config.yaml
num_hidden_layers: 15
hidden_size: 256
num_attention_heads: 8
num_key_value_heads: 8
head_dim: 32
intermediate_size: 704
vocab_size: 6223
hidden_act: "swiglu"
norm: "rmsnorm"
norm_place: "pre"
norm_eps: 1e-05
positions: "rope"
rope_theta: 10000.0
rope_fraction: 1.0
qk_norm: false
attn_scale: 0.177
bias: "qkv"
tie_word_embeddings: false
parallel_block: false
init: "uniform"
init_std_qkv: 0.03
init_std_o: 0.00549
init_std_up: 0.03
init_std_down: 0.00331
init_out_by_depth: true
optimizer: "muon_variant"
learning_rate: 0.00808
lr_mult_down: 1.5
beta1: 0.95
lr_head: 0.00447
warmup_steps: 200
schedule: "wsd"
decay_fraction: 0.295
decay_shape: "linear"
final_lr_fraction: 0.0
batch_tokens: 32768
max_seq_len: 512
doc_mask: true
train_tokens: 266600000
max_steps: 8136
dataset: "wikipedia_en"
MLP neurons of a small language model. Each row is named by its layer, matrix (gate and up: input weights) and neuron, and shows model dimensions 144-239. Each number is 128 + 24 x the weight over its row's rms, rounded and kept within 0 to 255. Numbers have three digits each. A neuron's up and down rows have the sign that makes its largest values positive.
A block is one neuron, or neurons of one layer that tend to fire together. Before each block is what it responds to, as a language model described it from the Wikipedia text at the highest values.

Responds to: Sentence-opening prepositions
L8.gate37:131133152121147087112134168180141142130078156100134110138141147184147108125115109076121172092170160110164122143090112108130118134146143140110122073143114110131157142125122127134116148123127108129099116126105135105158123095169142159125110116154101130111065111104142151137118095148126148156
L8.up37:114148124180091116105128173107151117149100076155159113112147191127139136108121133074117116106115131117137175136144160114086119122114143174101134129140121107138129132128139096141116147139144184107133118084140158169136132136106156115174131166152111141123077084146100118169118131169150059155
L8.gate105:170143131136159136100114139141093113158113113136105102161109158136137113128171138156135159147148137132114134181152175117129156073116176102122142154127108147119141130130091103143118117099118144135152127157101140120159091080100148137074111096135073158155170152130122118127114123112107118139
L8.up105:135129135150120110140102159112078129112099110127135129144091165141130097151124137133073068102147085139136140155113102127102152135101124088145139125164106111170138178113150109090126116091146115117138083146114128155104145076154135111109144144109146170174131153126112157141118109135138163139
L8.gate110:103109130135153067141103133126157144097062117153151099119146116097092076129150131137111101141140132138129150116110127127126121134126114155180126152161107114138171105158060132131162154128060132140133133086136103157109113128101145173119143127112166118128110104087139116148092110169150098132
L8.up110:123094121111153122150125118184126157102120111127106117120148131097137109100183118146140121175137167106157105139143082112109136156133075145151137123127123146148121105123099186151126155151098158146109115104120116172123132117165181150137133059100137096139118120127083166084119123143107131157
L8.gate158:153170158158123128140134151143155146086140123156141155110105105128129138135135103079098148100130157119103143131107134085138106134117149125095111185117128148166133116084118128144168126166130147189121146190081136150132123098115138170081111125139102133132105120093164144139121120129107141156
L8.up158:120119150121158137182102153116112121166132132136153123134121121182133120153174150115123145112185168100077122162126112153105135097129151050138139124145121139145120195129124064118119136166127123131066110132135119111161130139124141118119160135111128137149141128155110120164170107157150157149
L8.gate322:129107119089099116155100129107110186139132128137149121108104108199103087138126185118133102108093131163123117122149130122128138155160149114114109085143134142162152123161100111135102096128144151123116109122096150124120148090117174149153150119098183127165132114108156200126125136131111114101
L8.up322:107096146167135121144103101148144137105119087110157076137130165147129134135142141124117150136152136114136088122132162105078134145135102066152160135182154120148117098117146135141097105139122151171154127141140127160132155108130131130119142141117153113135090115106124120138139140113112127104
L8.gate376:086150107143165094105138123156140137132119157127141141129129118140156177150112113145167149145126126169130099150090139124086131129144143126142117085126133162155150097117102098127146115137126117144122106130075128143143106129103166121157102094144186145138106094095112136187086101150118116129
L8.up376:152120117129118085140123125124132055112130124167170161142108105138174127117144164127118126129165162116131119142104090094103122132129122158109119136135092142102155148098073130123091077100150084117107158121107095152105139124117153143156128117140120126111111107151141145156193145114128089118
L8.gate404:133156107136103119146131145117143126054086109136185127163160108124167156134122140113109143106138172160107137098116111157106098130119132149145093125102089145128131181115128164117142095166112143163086088149122070119160118114128139094125132174150155130143121111108158128132118099150176153150
L8.up404:117183104134117133105102153159187172119150100075152076084098125117116111106136166100139124126133139165136097135128118165091128140136106135126092147104114141111117137102106122106128148163146124122100091112104154104151110108206135136065124157119115127117152134144138150134139136108093156156
L8.gate637:142144114082102124161128077171130103110097131138148148164100097167168205107115151088183165099122128117114115066145084143122134132184165139139077155137125156145175133148107109105134090101090145095089154095126092110124151089128158129152142142154137100138112132127131111131096127135151141106
L8.up637:157149106121144118121090132106158187095128161128138136115114134124118178174097175129133124137151135132076142108142143114099126141156121133151123146122130109147139114099165091089146104114101158144047165123100127103149110155126110127120145135135138137141140085123146124152109106136076129110

Responds to: Subordinate clause openers
L5.gate556:116152128158110116117150107134126154085120128135153109132120122158157147161132103105129129078095154137117131134124083107133109150133158135148087124138100134093123113138143115166107122154099169169078136155123115098152152112105168121095144077098138139133117105155115127144138139096108156168
L5.up556:093162150160111135111142166131147108134127146112148120166131115139137136107085146129121156100109117165113147183110149110119093116120146105154106142120095105075123121143139143065101130167218114146126099151119120137174105148143102105109129107121088134159117158114101122156154130134151120130
L5.gate564:130131093124122093109099126130126129130143144144158104150114122126170121079118096093132145154128111138176140055098127132107134120129132106145108152112118119129142139142138106147144089158143124119129151113093108126124166136101141131131136125128133172118142109151105159149138132066121143187
L5.up564:120129113144148116117101134116146145135122131122117132134140102136117124159174184123128134139121159147141134121143107179103140114121120147120128114116113118118126112136126180149122107132141192111092159144117116072088121104122095177173124138134135136112125107149129099141078139102123138144

Responds to: Paired-word conjunctions
L5.gate212:173151165132133106129131149128174117099106159127106163131154141122122147094116127097132077151107164143159125112132145159101136139100120146123110138122157123146188103132138121129141113133085139099139153135161117119136106125112153144149117138100134098175123085129122117141122128133125102153
L5.up212:121156131120141095127102135146137128119152130114127162167140092118111140138140113125127094171067122139101123177155117106106142165166126125117153125113174162125169142148152115136150143148133140103151112088147135145134125124074115147132150103129174078144106113115122176160152151137095101128
L5.gate414:172100123127136085119125137123112108105110159128098140086125140171129117174132149156155087121116132152117146159125118134115131110171158141144111115120153123106112151134137134122107122125141148151111107175142117099085127145116120161104127165087097106145126162109140177072108150148126127108
L5.up414:086137122119104086103118134094154117113127123088101123113129157201119124152112132157126130128093119128126124163135120152122120094083137161133119120098120156127159153145158145140105139097162112138118129099132090107088094142095102152172160140098090149158100124112104111109164130131092170137

Responds to: Quantity-approximating qualifiers
L7.gate80:117151124108138101117104150062141124123096111135176181157147113122125147131141138116120133079109139152169183090106141072132085165112158137169114139129157113136154151146135137140106124122134147139108147097132140088138138138161141098101125125154167148113157114126143158152096075166116104133
L7.up80:148093175106134124108132138139157119156134110143110138128151102169156160139098142112142134109179068106131131127130151088135089134080121128116138166141114087117140149088115100179102157141115162128129120153101097123125108162099134119183115157148146126145115144116114140132127102105128141103
L7.gate189:115132119133129102126098096122122080107119099100154152145139089154139109174121164138168124086137095127182128129131089124067116197135093136176103135140063146165118118130142115147125105116169144122150107142120135119124127134098143114129102123110166103143106082136184143158121103169147097126
L7.up189:135151110125066126098112132132162095087112129154082121110081098104128143147140154156117101130149116137124160177115138123077100134127132123158124147159159145148132130139127114130136093149150106125135125082095132161126142131117121148129151083175172129155128144093149141127129130159097121094
L7.gate257:103141150162139071109098129142083129162086118119111055128165087124164106133113112128126111159137111120154105102125162119113119132146128124119135143137117171144144112173134140144120138165187123129155107112170111096121103132154127088155158135132116145133125090099124133120168127099103130132
L7.up257:168151157127149175139128067126146158123111126122142109101127121115166150105137095125148106158140124129134123112135125120102136163102141148153143132112136154089135127113134108132142112157101155130167111129110146132137117140097160087158142135135162172122126137121082145129100094109128179157
L7.gate368:096130075139102130117119137132152106102139108119129078104140106145137166132127112144113119091161134141142105099153137117138074135107121077155119109111103147108159115102125114135125085110136097146111146113095146159110115135098142126119137079157137167136130116111146096164097163139155140100
L7.up368:138130128143132091118153154106135142099137121155091153093149135119118151116125134089174104129119124144174104124125140116113166115110083136157142092109107111101091113165107151106122114125121166131083123126098115145126095136157134156137105129126131127108174107082169081105125132141120095126

Responds to: Indefinite articles a/an
L8.gate134:114084112136147157113121136125142157138124101096104127123117120138119141128157121116122092154099091148140149148179123117139128123143110134182175153097129164122122139133093162078114117141134137114179089118105145090134120134119165121144134155152161127123090138110111145143114124127132128116
L8.up134:105165153099116076115138156154138156138113157108177118122093147119141139183131119134134127111117116128124134129133093123134137114182138145158084149125138092145108184122090078153133085136128163120113124161125139116114119111114147093119122132155170116134115124141111169133142125148164129149
L8.gate143:076114128100153163129170127132157127150131163126142141131139125149093137130136136147132122119127100154131116162105113094139138108104147166090146123117122126110148161124109158154107082142141128167104111127053123163166130166153154148115155109144096129169084104125174116119103122121115144159
L8.up143:126112135140108108111123163203152134131129132109136121137131144109094084063134099135125159152112091097088130144164159118146124123106148087154160129130119135117124138117127108137126133120124105158155127097105094085162154130165129089121156165129123096185157097157120122151151129142140141116
L8.gate169:141120130168155114125139127094147142092141138142168135111102168117115090093144141131128125088155122105134124132100140130106129119080158186103145157145117130160169130139103143133120067104114125183113133173142155110168123159110096144114133134135136103171111137106156153129151081136167154087
L8.up169:132152126139135117155089110117115122091119132106133095138107154169131130119072099185123161127120137110137120112122185131159119129122096144147126117168122121105106100168145113126141100120122152103131180101118162081138127076127129128125145131126136127156080141126133141142125135120124144134
L8.gate251:167131133128140158117094147115113097167126108087117087108092135100111112130129132106104137127123115143136157131145141135144105102147105121132180095125164128134153176138114125141132135098164154129121137135144132142163101142123116134122140130144139146098102130106119181168150140139129177147
L8.up251:136111143125089115144100132106135110194129125160143086100071141122142112117175146152147143093109116116148117118125126126117140129138132127142126117138094137159157166135118099132112095100157135103140113135123136092117100134153109127162145109157065153138109182107132125128110167124127164127
L8.gate254:180098129142119122157129171126152165130070106103144121132112078131158136148164145130121082123118129128083137168103163100164153126144145137133145131139135140077131178147123163131128116106094118115117151174098130080127106113089195101147128105165137139145097104160145115107148151154158114118
L8.up254:103107102094102122147138130111159152126166109134166086137167153153114180112130118111156097128117143147122142123124171134115042143172109167143138119132111125045104134111105133129111126129129150103094061112128093114130074147157097104182115128157111134163090162097172125130126119169122141122
L8.gate336:115128113166119127132102127142180119095127130125156136147165133154139127120154172134144144100110148116124152133116175071120117114114145157109103135129117115110135131131104144170112116136130096159116143107111113127179135184133173155139170136146124117126141117068130144110148125145156113113
L8.up336:135124101114076136085082155131150132105148169120118075088101109130127155134131138167132121108150132134116129117132149130119132133132121146123111108142126121139064118157169090106158116101089121140091157131129120158103116142114087111132118149116105075113133122169134172123089107123096113125
L8.gate442:140139133084098138191122155147113138130112102193116117121129152126098138184130136101121099136116081138100137122126142128143131148096182134150156121130158134164096101133113142117127088150121162107123064170160112111129131088108152133137156145114112160127148134129160095154111113166164138145
L8.up442:186111109115102091131139193157101101105113108116146121145133133131149147178126150105079131104132137109106140143121131100137118125121105137147156134111098116086181158107139111111110117146140090134126153154149173139116120117150135097121137101118112139124112160162138170131113114107172106114
L8.gate527:107109126100146122115104134118150108120120140136123129113087089122143103127104155089154137153097119162124129144109151101135123127089116134173145106136106108080092155157108173127145111127131132164114074135120152132152094082150120096163170122117115136150139090150095119111158104145099133100
L8.up527:112162144133144105104161082156169163074099134140161120116102145154111106115139136126161108150106123103132087138146138130092145124107117124127127168091118123151153060169138146117117093176148126143125148150179157120118122168173095074189093137112134140117101116156078121155116127151081136125

Responds to: Shared-head coordination
L8.gate5:096096116130084091159143138111135110099107134122127114086133110151137127114149108108157131149126088140142158095124147116149117125130107154136173138116130154144143142105155115145169166113130177109120117127147139061059121139122106121155129175142100104127147109096154140138115149147130147148
L8.up5:118130160140117115132122115130153141082101097125141084121105138151115114138119081117128147143136139188135143105086137157145135151111097175132170115143172077140167095134125143086131169101142162113124124091088127101131137150176166107133169118116094166116070142145144065138117170140116149117
L8.gate8:182135153124135115113147120113123138135123156121144084165142138113113153135089162135149111146140114120126114153110099110120140128126172085100120127123149134124154110117160180120175111093114082120145087143155129140063136147099118134127122129157157112125132118101145131165089149157165087131
L8.up8:161115118117175103174200099062179113130143154135124106112114130094135173121108132127147134098115166119128152168126100126112109132128116098136131124142143142121156138132120132157143131117121168138096134137109126130095125133157176120115150167125151139144121126176163118097121163132144149076
L8.gate88:099167119151117151134118124135136140157132133111149143123139164126126177143133063135158120139188117130083126127119130125096117116143113167109053125136157158115153100134188134172177136127095140135164115132141112127123137153160135090148143153139115103152135095142123135106111116118094139119
L8.up88:125148112149131121141116149121160112100119106085126110110117129112147160124127123154154138110117135157144123112130176142125122134143112140092171129121146149109122145120145129137137109084125156123139151099095115136198111136085118088129143117122153131165130114156129169108111138123110121125
L8.gate328:105123141134138105147131115123110107121109179134100108100112113089168155153165155144113156161155128181101123136100152128126090128125160118167123139146177131100164113125105144112133153085112140161129169126112146077162112153147123155112126119136150130151140127072145147158145109100116129160
L8.up328:115149132128106155117170111110133140135153160116121103132137100101139146145135122073136145135162134137095091184145122123149099142131153140138099135126160148153151145122097136105082122104104118092103135147122139157146119125174148118137109145189140125083166149145128106091105133127113142129
L8.gate407:077136096144135153157068116148113100125127123113136149102112090153142167132132107098110109125140133139113126170114145110088148137153158139141139175148130115130125096125176131107138074087153146140147130111131104128162088159139115180147155166097118164133124132108090129159138127154142083122
L8.up407:156164147144127150114152140156127084098097152119195117121133155146129117158148150150138134107127052128087114136133162160108128189121106136120152105117175131081139132099125145161139111165104151143172101138126143105147124169127133138162122140113111138149064147129103115107137119143170129123
L8.gate458:147126096115141127121149149130142090192125128133100120093152146176117123152138097136087132135162134113147139178095128090117106148120073142149128089120156072127139103121141162129120145140114140136142108191151110118152125123137122167095150170107128168121098146149108143134114145144137144153
L8.up458:154101110166123151121168124144134105137179136139165132117150114158130121132125136104168121114144106144124128107139137106139146143080099155154103179108104128111133095099139119135087105170109171122152143053105130122123185113175099109144100148146110146100139135075137108112092099113135115136
L8.gate501:160162137127133108133142149069129154121140172099145137137146140162138114176128189114111131141173117134125138164106108131102154123153118071112136100144104127163158156127127125118137107108151110140127173147135156133066086103092148181118113146139137126123104141103135124111142109141158128125
L8.up501:117116095146098105097124145140137117133126103157153144126105132154135142144115141133115117169132128128142140134104084112103146107151131151123117101122161121169160155147120091066096142124101108144146136102144101132080084088145110154116124125088085079146102117099142118109113149126137093105
L8.gate563:121153155095117145104124076132147148140113127135156101108118115145127076098112141121153147154171087169101134086137152132108083113139120167161151110131160161155139118111163119129153124152142148121118090122166141135126122141153126138116119160116211159110084100094139171140099079169144156110
L8.up563:118158129101137141111143130081093152145081134164133095137165110112141132127124135108143126104112065113176135112121123135138158141102159187142130150130116088143127109069135126145125155130136120128086122149143087120108145113147154128139120145119160175147141149135124172158106122120112168137

Responds to: Coordinating "and" between modifiers
L7.gate15:144145140153175102112139097112161173115142138118127180138117136133098158116125105188146092132144092135123126124122127130102097096101144126143135124117169153141122124103154160151118108171133090106116101117133113138104164184137133151148124141160121093130120164152162122149101149134106137127
L7.up15:135123120149125114136155125158107143120125115138116123085102117130139123099129122116151132125118133103102197118141111088129126141127144139177151113122153132131112182134128111124135161149128146143140121113145119090080155162079111127083161195125146170092109112151100140117166159135154078116
L7.gate350:156148106160124098140154102093144129103111161144144107145127121137104146090106148160154149150151113140128129154116092130104125134152098171141144097103117126159131109105138143144125137146147174141139192136135110147086130116143133150130118123152082098097133127150148103113105126148124147089
L7.up350:111108134131108124089141104130140150145159105099172092109119144103164094131112155121126143119095127131135175105079142141130084158175112147131151115146109062136117093111148128102102092104147141135117127168130143161130151148093134130112101139105119122160144138107145110126092150151140053170
L7.gate422:106154108091133081112123125152148168108153123106094161127117099148112143139112127156116137156175135152125132103110097157070135178154102129146111148100133126142117123128150146151105149162098163103164144131162100097139123115155130188109121104086085116138128143162132127104116134128170141123
L7.up422:092163171164115128098107100132139144141161176125130131144118087114122133143110125132133113081124092163138143154149105169086107127137103129140143169154146129130114156158152111120154161131101130145159142100159101133101119123114135175118142120132118063138132194152126134143118183150141126121
L7.gate695:113144128158132079140151116108166112151172131147121117128115134181144143117090124113120171133114127137134155143123094087116111130149116086106133163112188146137108088106127142126105126109130119166107170124132135086152079142096109172143125127140141140161139099158146084147122110165110101146
L7.up695:120089092118159098128141105110111164135116097126129116174119138116169157143134106115165151129110096147123141097108100130100139120117102104120123120093113119117118135120163152123121132179122107120104127133137177109071111147095107149136124093175140162132137084139134094092150116094140178088

Responds to: Paragraph and section breaks
L7.gate88:137089140165125111095106115170153118123148170148100134119124152130109068064132151103085109178138121167159110124116119117119097155124107121165116105152116166130137121110082146150114104136156134141141115145119148123127150119147162176111114126140113155139113134132131080101151144123105117141
L7.up88:125150120139140119139117125162121153113136150124095173123148159114107089089125112102130098169127130160171137141168106080084109137115116125126112135088077191154168135098094155130139142135147154131116128118069146143110153134133151167111127165154118122135107112138093097129140160147118129141
L7.gate212:134096140107103121102090122137111117143107100121131144137152158090129102141188137116094157134123153174185135108109079102150112129129148174145135174145101135096118151119130153183126118112141170101091142162153155115165135131111111160092151128154112099179094163107123080109155155171122125119
L7.up212:150125137191105179162133162097154118097093131105122110120132162086135127116147173145100100147136095139152125137139138140081094134147107142118134172155105139111146155132096154089117149120206133140125068103094126137129108147118112149128137176117142154166152153055134090131155127142132145136
L7.gate252:138110099131113131099126145151162136143139122082098155134114130110092171125155112150103139161139119160139087133186148086101064156137130128129163103144082135113188147094114150129154148137136145132110112116111176105099116158129118162131117153117113114159096079097124123141137163147088094096
L7.up252:093127158189189131112127106136141125157090169128126136108120168147078116116168135130089106136122131115126142093134119107107140148124088096141107105126119135138118130146085124125153148125129117147099114127130120107087102176133146130094113121124093130136129065119120105074102136134166149106
L7.gate609:132204118182120114140134120164140121081155145134120159091152130087116068139106139146119138126135124150134152117138094120142129108154101109107155147152165165099165115104139181113117140138171128146144120116105147154087103135143137156104141140119155128133133086131107095121100163122145108097
L7.up609:108211156188121118129155095156133129107156132130091164125122152133122079164126158099109091173144123145139134144163141120142178121147128090149123118129153166159119133176119157141098123130180124080114105129128089131115168139116140168163140143120137151131116110134124093134115144149138148103